{"n_layer": 9, "d_model": 448, "head_dim": 64, "vocab_size": 2048, "activation": "squared_relu", "attn_scale": 0.193, "init_std_down": 0.0, "beta2": 0.99, "final_lr_fraction": 0.03, "train_tokens": 266400000, "steps": 8130, "dataset": "wikipedia_en"}
MLP neurons of a small language model. Each row is named by its layer, matrix (up: input weights) and neuron, and shows model dimensions 80-335. Each number is 128 + 24 x the weight over its row's rms, rounded and kept within 0 to 255. Numbers have three digits each.
After each neuron's rows, "fires on" lists the tokens most often at its 100 highest values on Wikipedia text that the model never trained on; "fires in" lists the words (lower case) most often at its 100 highest values on Wikipedia text that the model never trained on.

L3.up712:107077135136149097150182103093135151103123100117145148161142100108151110141160135156129090143130134158105146141135160106162133109102107112133109096184213153146114100145139108116146161147181066134118105081155121138081130089127130109146133146164132109108116094142111135118119128137125073108167110130149092111115114113125137174088089135146119134184127138101076139099127138123132127117149124100145137130140114150141116120114117095145083126160123118135116170116154127114116125146082134095139096148069155128136163133164118109114149158142145143152132140117145158110097133144088121139167159101145158136162107137077134101104118131140123182123116176131123074120160153121125127121125130122100118112101166150147167083105119074138143147145107155152161099122130136154102139156084138
fires on: " of", "s", "y"
fires in: "of", "weeks", "daily"

L3.up1406:133151095135107128101124124119117135133130055076120135137116132128141175131160127131122148141079138124123099123116201102121181090118081149129142120124134124131096154104103137133159117151149101140143116127129099093155119109100129162118124147102126143166156109128139101178140179144100113050125102152154103108127120161112168133162112059165118136157098160126094107099137123096117148141145113148132134146167133138103118120164123162147113092156126117143144127154094136110114128136086095126133128122101129123117186111091105141116139104104130106143124136079101152128155109117121155122101177122133148154106080117147159129103155069092102107173116151176127130079114157170146096111120097152147106134128086122131140138132125141173135127112138153142125143121161134114145131066139152
fires on: " a", " an", " the"
fires in: "a", "an", "appointed", "the"

L3.up222:093102137179129119090135132119120193132104134132126145133143076106132106090116152121156166132139146130104160141130114125165126105079104087131143094115121081127106115094132122123111140131090149125081121128152157114094127149148104189124131136141139109107139125131085129161101137149078122088115143151133109131133090138164148137151134130106127124132141117145080097113166142149105096127152135078134133145119136126118099127157125076148126117118085110136124114090134124156129135140117080141100132135154142148105137145124112124129148155129159118145150109142119141142124134117101114113152192115162167088175095090100158107092060150108135159130094124095084071139097216145128189127067072112121128119141127144163141142079115119147133098143140137155119132100192134135100111122113139
fires on: " he", " it", "e", " she", " the", "he"
fires in: "he", "it", "she", "the"

L3.up53:137155154142115141125125103100127093104111143089124159152091126147097133114139126099122100123109141118125138103125148095146134106117127175172132128164118114172133165114143139101144153093158155124132139122153104116119102140092152139113104151116150145179109132125086134151152132174148146140112138145120147123104128140172136165172133127115098124149108123124136149087140121097148124103139138132074165124105151118140131160133085160119138137111134115143100160167104145102182121133153125106156127156094159138134100141154157102110119104145154143123176109181137085154149134144099109096131138125104133140134121144148103113108136083103149113151163104089111119145164139124110148156123118111133145114091115124105115123113147129128097105140204118124092177074148126147125203136171113
fires on: " to", " as", " called", " on", " than", " including"
fires in: "to", "as", "called", "on", "than", "including"

L3.up259:126086146122151088113151107134154117128099099086099117129137141169147145113140160139083121102148130115101138116107138132154120120168103118096101108163129148154126123082147119120110197110150096151111152047129126119103125119138150112177130136147161125147132090120125147136084187120133130117078175144135112123141157131147152137123142129140140147160122114142111097094140128151126099108121143125131129139120131154166129118138120140138098145110138101137120157116112155130090138135103098146114127158152140120093158159122084167102119132145165151125113147148103159135107182123122093112113181115123173151159108134094130117096134122133099091110085173131074140147151135073113134078119100091103121107130095147104145108128078106129123138146111151136124098131159114169080140167116143
fires on: " of", " among", "f", "ep"
fires in: "of", "among"

L5.up1791:139126141195151124132164173102138150106097131137125146114134163156071120126113107133102123133126134094115111132093148133135150116089119121166107128151140115134165101120131141149096179114145122125138139148117117115143115173133110166157130128120119135166159082110125105135143172146106150088142174162111146143115122132175126146171150146115142149132143110118111126153139112134118166088116113098123146166113118132137113042110170109162106103130126158145108116151130118153143108119152155115125129066115126093149146113165142161151150121143147167103162121111097142104134141110128117114115124120161104107155123108145166139127143142108138134150179123134136112161096119116124138133081063144098110127103090132147117133142059165144081147136162169126114155130123121151123167110151132
fires on: " the", "e", " to"
fires in: "the", "to"

L3.up1072:135124141123113163122078083102155115115110126110105129163136164117127122105133114136122106138128082130131136143147115106175073140123091145108112125100154147159148111147133159091128142100085105107160113130143129143122126138148146101130116150126166135158102128094109083176069151159124161129152144104120154150103127140141073139153115154149135115153123141152115136134146183109100094140138086084132142156125143123133146157167111130107093093171135107166156136156146101110156167140098092139088151079095133092126128091141124159129116111148125117112095147135119133166146147139097155123116144126088113092113086121151109148114109134143105121130164097122102114115082168167150087115134150122130150107154114156167129110152125149132144116102159101194085138131104113152124168140078152
fires on: " by", " to", "ed", " a", " with", "low"
fires in: "by", "to", "joined", "a", "with"

L3.up1379:145121119137123144110137093136138117133101116090118178088104136103129122145122113138121128105179185104128116139080146129155120150095100082112113078157134080149122119129101100122131170059133107146133176142150117123148145091142069114104118137085135115175131107114132157135143116112143107096115113103094093123116065140158148124158146115109170109098101112123097101152127170076131112113156110152122121118156147130108101144120125166129126146172119100116136159125103121103152120132157158104170120079119110117158131099140155146143171115159112133108135125061100077174142127165123080088102140130139129109128095171166144197125138122110140142144125095135136129160136117114100113136081149162158126138107088146125133149176102136173133099156148143100155126124123121126166142116141092
fires on: " the", "l"
fires in: "the"

L3.up1128:124118082121135104112146118155172148120105137147115134145124100068132105129113121112064100179117138090105089109134107164172118132129079053128111081111132071090083120129130143093117151129086107124134105119165135099123128156109102139120122151142142123149149123136117121155101148136127103109132153125137140147123103113128067123141121113116101116159168115150075102150143151109129130152170117092089088131085096145099144100175163136118153116144127084125177190103100141116114120117113120099119081116133128117098161112111147135101109169162123187116132178109152157134107146124095127104148193123138119110092110139084173109134112108153142117100087120118147114178148169144133106137163104094129142127138132127115116145079126168161108150103139130108126128108166120155133144109087128
fires on: " that", " which", " football", "ti", " It"
fires in: "that", "which", "it", "football", "footballer"

L3.up1698:141122153157127115135092098105125162099124079120109167124115144124133109159168128152140136099112136172109098150162154088096142104117097154130108171114151122139114132149099140137177126097125095128143136115143110117147101170158114147148089106104124131130123100090143095131127167142130089093125123102133125159130126143131154101134126093102135116117134151147147145121183102125096115107115095087142133106151140142124116144089110141167144104144129124149167149108102103114132167135111160090128157135143108105152121136158135145117141180111159149156128120136123119150141117123120167070154116154086135131140123122147181122116078099106118142158106109147107166105073151146112094167088092140143133151147136157133112128144155102149097108126122136183108182070131150159075160109152111
fires on: " as", "ed", " became", "as", "now"
fires in: "as", "became", "appointed", "decommissioned", "now"

L5.up1175:128151092149142105089089146127139143111139150112133171119129078147137119146099145084099080119137154130136144113111162120140093108153136168132157091094125114158116106131098169138103173190121127128130110141156088127120130109133113138113117177135123141160154112115148129135103134110100085134128098129123107100170120146091090098139121108138153106095148111105129115121134142119136181110131117113111181134150084112123156159134168114145116092133147111137162173098111149146122151118130155080106134115113136119129153136131140090134146147144137106115119170101134115104112174136151087121110111102179136153131108150130173123110119110155133120129120119097065133105124151169137165111139092140171070138110083163157138131106109163119142076169136145140157126052182146130111118137104111
fires on: "re", " It", " it", " de", "po"
fires in: "it", "there"

L3.up3:134134126151149126110113113114139157133137107130136119123126126123103138117145125157124151161175140126140137119161099113144100129108145141117116124129114108130146172141135101095109125142094090171126149125102101135119102140165092151124133102158126085119159137075138129121131132194134093182139158138160154145144173117142146139148086087132072129122119110182129151114174139096074149108108115072140144165141119107125140114109134077141178114178128155103139142134090103114113147121123120120148133137122164109114157167141150087094140120139150076130110134117107169101145105131133120135121151088117140115116109117159163136108115128114160107087188151127090124148150143151149125116125099131147135119093132165140103118098115094130127067151146142131108088112180151177118122121075117
fires on: " as", "y", "er"
fires in: "as", "they", "ryan", "jerry"

L3.up7:124111154109144148070136119148097111147094132121109122099155145141155102136143123109126166121127129134129154116128137124144129115107128130139126136150161109129125113113128091132107152085129126149140071150155147123112106105120158131130097124126161085162104117158132088120094254169111141146108140178072123155101134149103088133076139108107147139113153150162120111139124120119153126116133115100117117157142121134144136145145122159120151142127165130127130159148150086116164138145149061101118086177119176149128144165134081106159100103138165122111111144124130088150157144145086150102124177119109150115158140162119090137094092119155090134130162113117104105099106171141125112109129124131129149099144133111141145128135153098135083118114151141132141143115126120175131104116141130
fires on: " to", "op"
fires in: "to", "development"

L3.up1443:091135142190129106122109150160169156108060131109135144120106113138141117108107102109090100135111142124118180109131178119130122126168098084130157155143110099104138146117110127110115128166128137123142110132170094092094120115105098097153157124155121120148102104142125127156107135145116123117075164125131137097147122139180110152177127060137132090133113101100084083112147140104094132121158117125121167180150103130122144125132126151122152123109097127114134162103152157188105129125128082134146096126115136120098150124131129094127152127116148145124130183112108137104127166118122111118148180120140161146117123135097191116112059134113149130162111083116101057135105154121109123138149100115182148124150127140135123142126147143152103126160196135122133149117154125121129125094117157
fires on: " was", " It", "e", " it", " which", "t"
fires in: "it", "was", "which", "he", "that"

L5.up863:117120136170122125120129126153149157168150056118130102085098112159144145110117157094146097092136134116139106141144131144167146124100165103118120114120134139083145112115127085114134111144109129076136131143115166123150115125119136155096150112108144139123136096086120148114117153116106089109099123146126117166122125119109131132090159086131108107123186114099122094085123150056160100143173103159147160127099157118131148120096090108131100102119136165116122126155122112150169104117112122098141102131130155151124134135138136153105181127136154103122181118131135078093160120120125137136131167124100106080145112103116152137070100094135092116071105162152111106105134145114113164107137156125136155149164107162128128131140109134111152100138139174110162115101149154112100170140145133
fires on: " from", " in", " to", "s", "act", " part"
fires in: "from", "in", "to", "s", "trial", "part"

L3.up504:158133116147138095118093124086127146100144072095085127138168117117119147153120135096061117132133178066124104142116159114167138106097136129115114125099148134092111096088094178107151170133128128148147140141133139074160130153122155165167076153113129129124133104129130075159155139103122110092087119151183149119128104140164161116129121139135122081106110150114120154101144111134091173126145071112138127132155112144125080128131150057151139162113099112156125105101126114139136111137114142150110126095126133090121165140109109108128150105137138116078116122139109133147153165111131120122136104100128094127109058135118162091101131115093080106153161151137111135135143141170144170122101115132168132143117116126133128148165085133129116105118178126107127157102096141132099178137127159
fires on: " a", " an"
fires in: "a", "an", "appointed"

L3.up305:128143141116102128079156123141118150105125119131100114133096121140118144085091113111122100119140130176146138131111139130155066110096101140136106117162112117128118141118152125059128108109140125115097087153142164155141109126114117116144122146179177162118113109106082119130094139157112123149082107150090119146108160129127161125131136118121106097183099149145133119151107128060110125145167089110111135137125117135117139125157094148110163148164122142126137137144129133134144122139143110109130093142073161098099165128117139090130131131157146136114134071111099099155126143104097143137095166147103114147132102165179124163143095146117132133151151083115144080116158147123116148113124085159146155095112145122121129081095157087135100065122178107123088126094160094137144111141152129
fires on: "ed", " with", " to", "th", "all"
fires in: "with", "to", "length", "merged", "connected", "contact"

L5.up1219:100097141158119099140139115126116106178131131151133163109138161125100102098117125117159102126146147130157139109127133135120086161133127134149135114169115150133117124117145157155179162136140124118108131101147160137158111151082143106076162123079185135177118179114169128119099123097111133130165130111109141116146119149154140162105118170102126132115146142121158097127152163136137141120153101086119114141144087133146053106127096101149132119094096110097136123147124159122119119151114126110089093153128113136113146165112133130127147060193128134155152094140143086122098130117135074105112135151139159161139119131161139156120126108115178114120131130112132087111134110090111126117116134153150145117122103146153140187136093132134115129137134132164146103158142144142110093154128129
fires on: " on", "On", " On"
fires in: "on", "one"

L3.up558:118144162143168123098083084086132117172125110128094105122128146131136089133112114109130127119109133109085113100121132108103126115067141137112110157129152114143102134133103098100110110144121117092173153080140116082118136160105155174135143125176142167148143148137116109159117138119119166145162160113128141102125080120128148151120131129106166126128125114183119152104163119188101119152111135127103122144144115136130122183146121138118107121113144124165155120115167078117136163115063157157106149124113171105150117140155109114137147120134150110100111114162111094129162142166144092168136100143140121128119163095167133146125137097065105126141140123163134133143102122156134116106105131114157108116133150135114126129120155110110112106124154131133143148133134106139100140116149141
fires on: "y", " served", "ring", " former", " married", "elected"
fires in: "former", "served", "married", "elected", "deputy", "incumbent"

L5.up552:102113150168104119116073122106147163080118116138129142182135144123140138102094130122129121096105129116110169159121153093153140128145147150179103126102175150117124127103116157129109134112117154097157155095134154113111100116113050117155075166132096117124151132133131135156131168084099124149120154119131097081143120147118148124093103125181133103098147106129128103123174089112137109119165107131134136155126098129109099138146164138147101113121139097137133146112123131140168121132124146120096155116140110120136105146119132110098120148145119163094093124142092108139132130115103091136108160141170111075145111141119170127115127153110139178140137100115083128128116175137133127125131126122123111113129093166179114138137109167141136103124136174142116158130138132132090147115162134
fires on: " It", "t", " it", " of", "p", "it"
fires in: "it", "of", "its"

L3.up348:156154124132159135059127121141111101116092164078100149122093157137113133078123099128094128127176133132084126122128148148183080159118117164127122095113111114144118105130196169127123122117144123139222087096110106124130118138136140119120130125122168137170114144134128129124078185113128120168098162133107138147117162156104148153135118126170161139152130096118126085116138121116129117136154077104098135165127151128123176148096098138084112136090100118123123181170136135135140148160113111127171140134081160132105138121101095144147113094101101144112101120078147113119149148116103119147090143137084149123079129151163129129105120105139133091109162178111125134123121152120135107112143139134100167098157132138142151148148136135143155106138142160128172125175170101121118160123113127
fires on: " in", " on", " by", " against"
fires in: "in", "on", "by", "against"

L3.up753:113098121147165135087139171125141134124117114142149120112110120117098130144116131132120093138109154140128152097136128108151131147092085093132136105113131074153124154074144159171125117150168110135160124106152143135130112129157103118117137165165149137132135114123102114136119139128130157112127096189096117131158156113153148141116140154142117145169163150084126119141135128155127158139171115128111130119158107133128083097147144133151134121152069092151124180102110143140147122128114110112117109143140175101135163144121133106147115147118144103167164115081087115095117126096064106177137147102145195086165110157107132155109121120124138155134147172139112087105116160105092092078118086146126159102155091149124121137103104097169122139126118161100128146112161090133119104139106080
fires on: " the", " it", " I", " that"
fires in: "the", "it", "then", "they", "that", "there"

L3.up1578:146134101154156138122127130120118150088106152114095127156131152152135122103086110098157118132096158118124122131108146080193092131108141103141152111123153136176136123120115174089118129129122134095126121101170127139119122110122110126103125103141127154162131133117145151122126146155123115171129143127121115128153122183160134136159116124143124178159169158139153172130113136139142161155122106151102115132161099126129172134086112158151140115109120142122120149135138129122137106126143101105133139122112159116095127181141098127167183112106153164122120135127105122152122140129110158093144072073138147130124117165156073128134126108123097124155140135120157133133124158110152117102158102136108107132097137125117146160133137131114106103158128130117114176121105131101151145155126132
fires on: " as", "ical", " like", " than"
fires in: "as", "than", "because", "like", "about", "praised"

L5.up975:123135108095096129137116147133153118138117149147136126110114133122098118133140142107085153098186175149084119165147160116169123113149132088123104121144141134112129131133143133144153155122172120088126082141127131097126119126122103142134108106131143147157130073096131129103110113099097124114104165086132150094176132159137139139127101133127108153121145141137126125152118165101114141080138110137081139137136144121085136096145122179159108083147111161119107117147100122109149133132112139122121115118113155109140113104125148119121117128117152180129155144113079142141128151125114121144126116126107093088114151171092114122140119117075090139148134163113140146132139168161145148132094090152122185145107119110185115110113123156112114122136180111100138102149193084136173131140137138
fires on: " the", " The", " for", "The", " from"
fires in: "the", "for", "from"

L5.up188:152119132120122073084121135132228143101172103097118146097150136159113120123116112163120137114122129132122161127132157143146137150087064077129102146129117097150152081119135100096115152133109099136134122165142159140105105160111146137120134140131131117136155151182114135150073094175147141148128143108167149118125104109134129131146124081172120146115158079113087119115181113111128127146121140125150124185124146144124126124151142123157121108126133092099127165178116132122140121150075102092071105184111138136147156137133144102130121133165141093157122150119155133096152156131135164156145162127133161118159090178139167131090105123154134146139141160126115093113116137144130146123137083115179133112147137160078119197127132140150108119128146135162105142094173083126124135116090125
fires on: "y", "s", " we"
fires in: "they", "we"

L5.up51:130194128153122133095128103143163157122102144121095149126138122132106152111092147087085114151118146121115136140112141131138112133177130158135103067110176099142090134100120110107119120126140111084145118111108156111142115128155118138123142111145133111147144141132140126146100140118149149146118123139159113085090125142103169163129118137161093120122176122138123127145127115099126102144163148112119144115088164140136135135133146149081127134128139174132153125158149130152153131132116096104134083116102144126160141168123109101108127119128108134149133134103144112143184136124117112138149158108110138151151152130158121114112131102151101108069171144125102114124149194118098145130146138136116122117156083127139133177119125118146146117147135144119161114150175099129146146096112152
fires on: " of", " in", "ver", "s", "er", " to"
fires in: "of", "in", "never", "further", "to", "ever"

L3.up32:146135134155110141137144170162109155166151141099112092126096149165146131124125135087149075146128152153126156119131140160165125139088104104149105132132123132161180107158147128126132126126144105129113079135153118104124117121134142126119097150143107123167151126159109150127129155136087090145112120130110125131163160188129115134097170114145145125151162120130114142136147152124142155124144107108114125126107110147142103099149112142134162105095090112106127151124127127148156157133157087076107112107094153095112090124121091100158196107126160138148123127105090125123151136090107110154111172128111155084141146103198126139104133148137165141089123135103152125115132142162073134111162078164096147087148111150111131141121140137112137108153111141139120157133137084076124132138137111
fires on: " under", " on", " about", " over"
fires in: "under", "on", "about", "against", "before", "in"

L3.up1737:178086144131172075106106122113115143144125091096088130114132111110100147132151109125102108079089141121123137150133181122120106058130131158106152134121175131130080142122142108129154127164091091105126097046113104115116142137133139125144085172157173093140149146115125091131154144145136082113102120112120114109110114155093140116105109122136121160143119192150141142133162110147129131102138136110129131111130120131127123118157074128101131108161145110175148114178130125074139106115137107137130135124102109103140166141143155143136141151091149078143134118101123120159124176107140125142133115139126150154123101066087126161138121087135107137126129152148132150142109155150154156089136136089156134111116108155158146138186128119098113097106133139129125129122146089134132127107131196
fires on: " was", " is", " as", " been", "y", " became"
fires in: "was", "is", "as", "been", "deputy", "became"

L5.up1215:120148147170124177128125180114090107152141085101118156135080140142137123130108126118170114121097184108101131156120120146121137161152121154121145124118139141099103081110154108138120176131140136102166146094154096066109110139127110108094103113115109098183098171130105093133094153131113114159162134132120105147150130159122113120125126164110143155101139133149162126104147133114138135108184112117095128182126095133093125103122113141112107139168140109107131177148118150149169123137081155089127138176114135130166136167111147146117101136166172143142088114110105123103103095123123081148104134103148129093127110175143114082134110145070093160102089140106162129119118136139096133142139136100157087124136131145148140176135076164122086135137098158155128117125121130169084127126134083
fires on: " the", " early", " mi"
fires in: "the", "early"

L5.up192:131130126125165121132126106109130125118142111121093179074118138137131131101126072121097109171136125118085108134121128116110133058117146140126098138122149110114068121114170127128125134108157111142136139126103110124136128164118133148111095155117117152164150119167144143153113135136130107089089104120151116159108121166128097147135117124115116115115126112133117124100172105118124132113157129118149146146148128132153109126117147136115173129107132139161125149135138133147104092105122123037092129088138143128157181134144118166103143187124137135115152129129178083158113201118109144145135138115116103108128084096173171127123088103147119091143142168140120124134127126170137132116080131106135134119154111143149139119121129126166138128103152168119182169100156101122091169172115102
fires on: " in", " to", " on", "y"
fires in: "in", "to", "on"

L3.up1035:099128123179074124154081133093140101156124122090120158134116162098128137157117104149139166099129168133122124171107152145142101127154149124129135126119129136147136120136078118130110130129137096105154144085172105160156128137129124099147095154122114174133130115116129108127092162091140097096173113111105134151141134168139148123159147103109158133169182092126172132126142169074107116133124093092131099143181134150112150109119099097151118139137104164119145117121136137144170147138159124140154115125130141121164115126131140136126172126154130198125137127095108131146126137127126120110128066164129112131103109138158107139128143145132127145111097131121122151137157147109118095145105138113139154151106109099163140121139138155117077104162115145126137099158110139132123138124133095
fires on: " in", " June", " on", " May", " July", " September"
fires in: "in", "june", "on", "may", "july", "september"

L3.up1262:116161152159112119131109121123195115152157110122116121153148119090160108158157130142140123164170135112178158090146184110155143099091125155124131075139133120092115150175135117131122135131141091112170112120123135132166112065109091170118103115123143119174133105164136136150104150123126103120134116091136129106127152120144132137157140134110117118114135141128092138170169129113083153126118095144144106115135135138162138138152174140105149119116140113099115121098140128166116150162119105095166133156131155155117125107126115093149141126128114153148119187129120124130141121130111119112121184133129138124144131154151113104131136144128116078142143142094102086108089109164123106138124106102141151167149126106108102100090125135145116116159144150114120119110122180139137127143093106
fires on: "y", "n", "ing", "se", "ctor", "ction"
fires in: "they", "then", "these", "housing", "meaning"

L5.up201:087144104141182155108108092137137111131092108122117161147102097158107137135106131108126144118087140081158111160149150118162156085118085111151060117134104162122107127123149106101121128141123110113155121156080104116094123161093110112157146079135124112151117117145112087167119136112151110122097147128092087136144109203103076140143178122106104145109148136170119080129133112112151146143149125164122142172124114153140179137115140112113071123162119138150159155134133116150118119141121100123112132113138092127173164172121128166151125111114139166159136138126137123107186126127124147093136126104115130137132126183145118087097136086120121154109177168127121162143094134169173153098149145102163099172121097120139134154128054112155118111117122143114144113132139111127133146139088088
fires on: " to", "s", "ly", "ally", " her", " has"
fires in: "to", "s", "her", "has"

L5.up1055:108143083144120054092093094092119131071104137120111154133107130088159133133120168142165173141171125123120098160111100123150120121146098096114105120146144087127131063121085167153121147173107125143125161118103154083086135115141133139128096131170087119099155151105170127112079125113122127089102145100143080120136104143111128157091156115108167139106151100134154133118141169098105137124143174145141109129159104127091165144159092109128112104119077122156130121141092108089102159113141109100093102117110100101123135117080141070143156145134115144135139121141112138131094136128147128120130116134110104098127092122130124161126085093093121171117154172098116109088140163153149133118133155126139107134143129144135101140126135123148114143138137147133144185125170122099094145144115142
fires on: " a", " United", " In", "N"
fires in: "a", "united", "new"

L3.up1380:211126152122079131071148109094157113082115125136104145118179141147147110140121086104105114124121121130154142142130105137194142106123127104138102116149094173107129126130135106081115127122140099123119128121161101119145133120155135134162097129167171141132169119102139077143171150158127138137127142130096140130123126118094155163112137147172152125122115128136115130129149110149103153080125152146137136166044139135144139137103067162105133115133144114158152126148143066104070113158136130163146120119124123172091143120113088129130126109120121119133131114149135098150138159123107156126141186172105100139119137140123094116117141079166119141147118122116134122117127144104096093150133133157117129125121146114142140090136096128129091106096135137197118112123163156139160187161114134
fires on: " against", "ed", " to", "C", "–2", " with"
fires in: "against", "2", "to", "fc", "0", "with"

L5.up1005:138123093143133099124147110073106137133104159098108114108113138120109085126137096123158139121091144095122115125085146114139125103098144103128082108125104149156096134146170080153130169123163077153116122119110121102127133149137115140117121132146099149138165148130167100163113176123162113122112123150121112123142143171151124108191115147112117102097151132187150080128158151164146109120111153082110132187138135142178113110126133116143147116128139115155124100138139093141095116144101132144152126120145133106138151123142129112112150147129164076126151130106144105135162150091104124141100140105129100094110130100102132107088112103129138114136136145135085116171085111159109144151123122115178135149135086179157176127100094126164132082101083138174166151130178130148125177109143156
fires on: " the", " under", " his", "as", " by"
fires in: "the", "under", "his", "at", "by"

L3.up484:094105109140144100083118126135108157134108136137146134110097091122116132124115172080054149062117189151082155155115139152169109144145127164145129138164153107134097153101135132082165158093154146100112137143138117093177121146137102163130130127110155108143132139161166149138140160100118111141069143123124067123182101147075113108104142116141142153133153151115159125114125146111111100122171146135141121108104105105109146130136155099148091069174107116126121133173124144122137145115118139135083145150107142104137125133120079153117145158135151167154160149111133133118138144176100107089093123145152160105114127115114107136172118132093149163151155153153152123141116123149153128164116080151113155125110075150136101158135112159096162078143155146118149117125095123129112114150124098
fires on: " to", " about", " out", "On"
fires in: "to", "about", "out", "one", "entertainment"

L3.up202:149130158121152106101151111129085107148130100083065152125130130139148105128061124122131106126172199105091124123116133145183112141117148122114142088149118149118076088120098131107129160129116155117123115123105177142115102183093134134075106122130134127173137136125121156154112168123121140116143110152112139129146145176107170086166128146151137158178146124182140106132112126150169115141124102089112096174156149138138108103096132165125108128107157131142156162176130052119172083130138092103102110099122154154121155137125127135141107125136159102111117150131114107133115104116116151096116141156113133123126082137159142106091088124136086169105162133121148108116106174159112112123141166138115105074144097115151103165143144137156134137148118134106121148107099136151113092143119140
fires on: " to", "a", "le", "age", "ion", "ja"
fires in: "to", "parliament", "version", "chairman", "example", "punjab"

L3.up1161:131122100149120130126133099171117163129130149117127167139134093133098155138108118103107095135167130141106119129109147154164078166148106118144093132141134114175106118096141071101104122166149123116139109119137113146107123155126098131117143162121114130101108110137164101111154131131144162151153098079081111134136126150125131115145102094155090144207122084106099127083161147121129153080114118111124128168150140128107156161121145125135119123141118110103126132119104130128117152116123112156150111123094144172075178115119105089101163145099118163115152153058099134138136115119082133123115122097126116116136131149123203168096100098135138139113161120137127090108136155141158127150133122152166131155153125123123145142122147092109116129159147144109145116142145136162114161144117084
fires on: "y", " of", "s", "ro", "is"
fires in: "of", "s", "any", "agrostistachys", "energy", "carboxypeptidase"

L5.up654:111139142177155124127126130134111111137139119152146141130138132163157102101132159111151137095151167136121169124117148124119105083099092119182139132145129137158144070124169087146150142180154143125120146102110100091127138099122147169161124113135119145183139193124123084127120092159103097141097113107118078153137117133108128092131107107115098111127145131083143098116166113099094166121111135130101138151122103118110140131099157138141161119143120134186101113160098134122141178154153156114119123122115114128133143148125153136150138073117182146109181130124083115094160147136092091132139132145119158167112113130165150109129130134103141124104139135146130144127082140155119166159103129093089115096151111099120117132136088158130112135133078157155135121125164092113154104113117119
fires on: " The", " the", "The"
fires in: "the"

L3.up234:104120099166152095097114126111120120130136154120098163101130138162134116147139109115101113105087151078148125116132118144121152131104119108119135100105159133110083138116100137137105101191119153111168117120119102158099124156128114145106128136105156106164178122115170136147139154086109114111135133114125127143142082104140132115109121099115111131140105140160123103114148150125140095105149132086110108174139125136140134113117166081135102191104099147151110142107142148132126114120089127129143100130151110139161146136112119135114209165105136175160138122106136120140117102137171147068115139084130163123096139145154139109105095101107146079154100137133126106149142125134145166122127122093139107107150063113173106160139148141164162108101100136108116095155120146104111113147080149
fires on: " to", " I"
fires in: "to"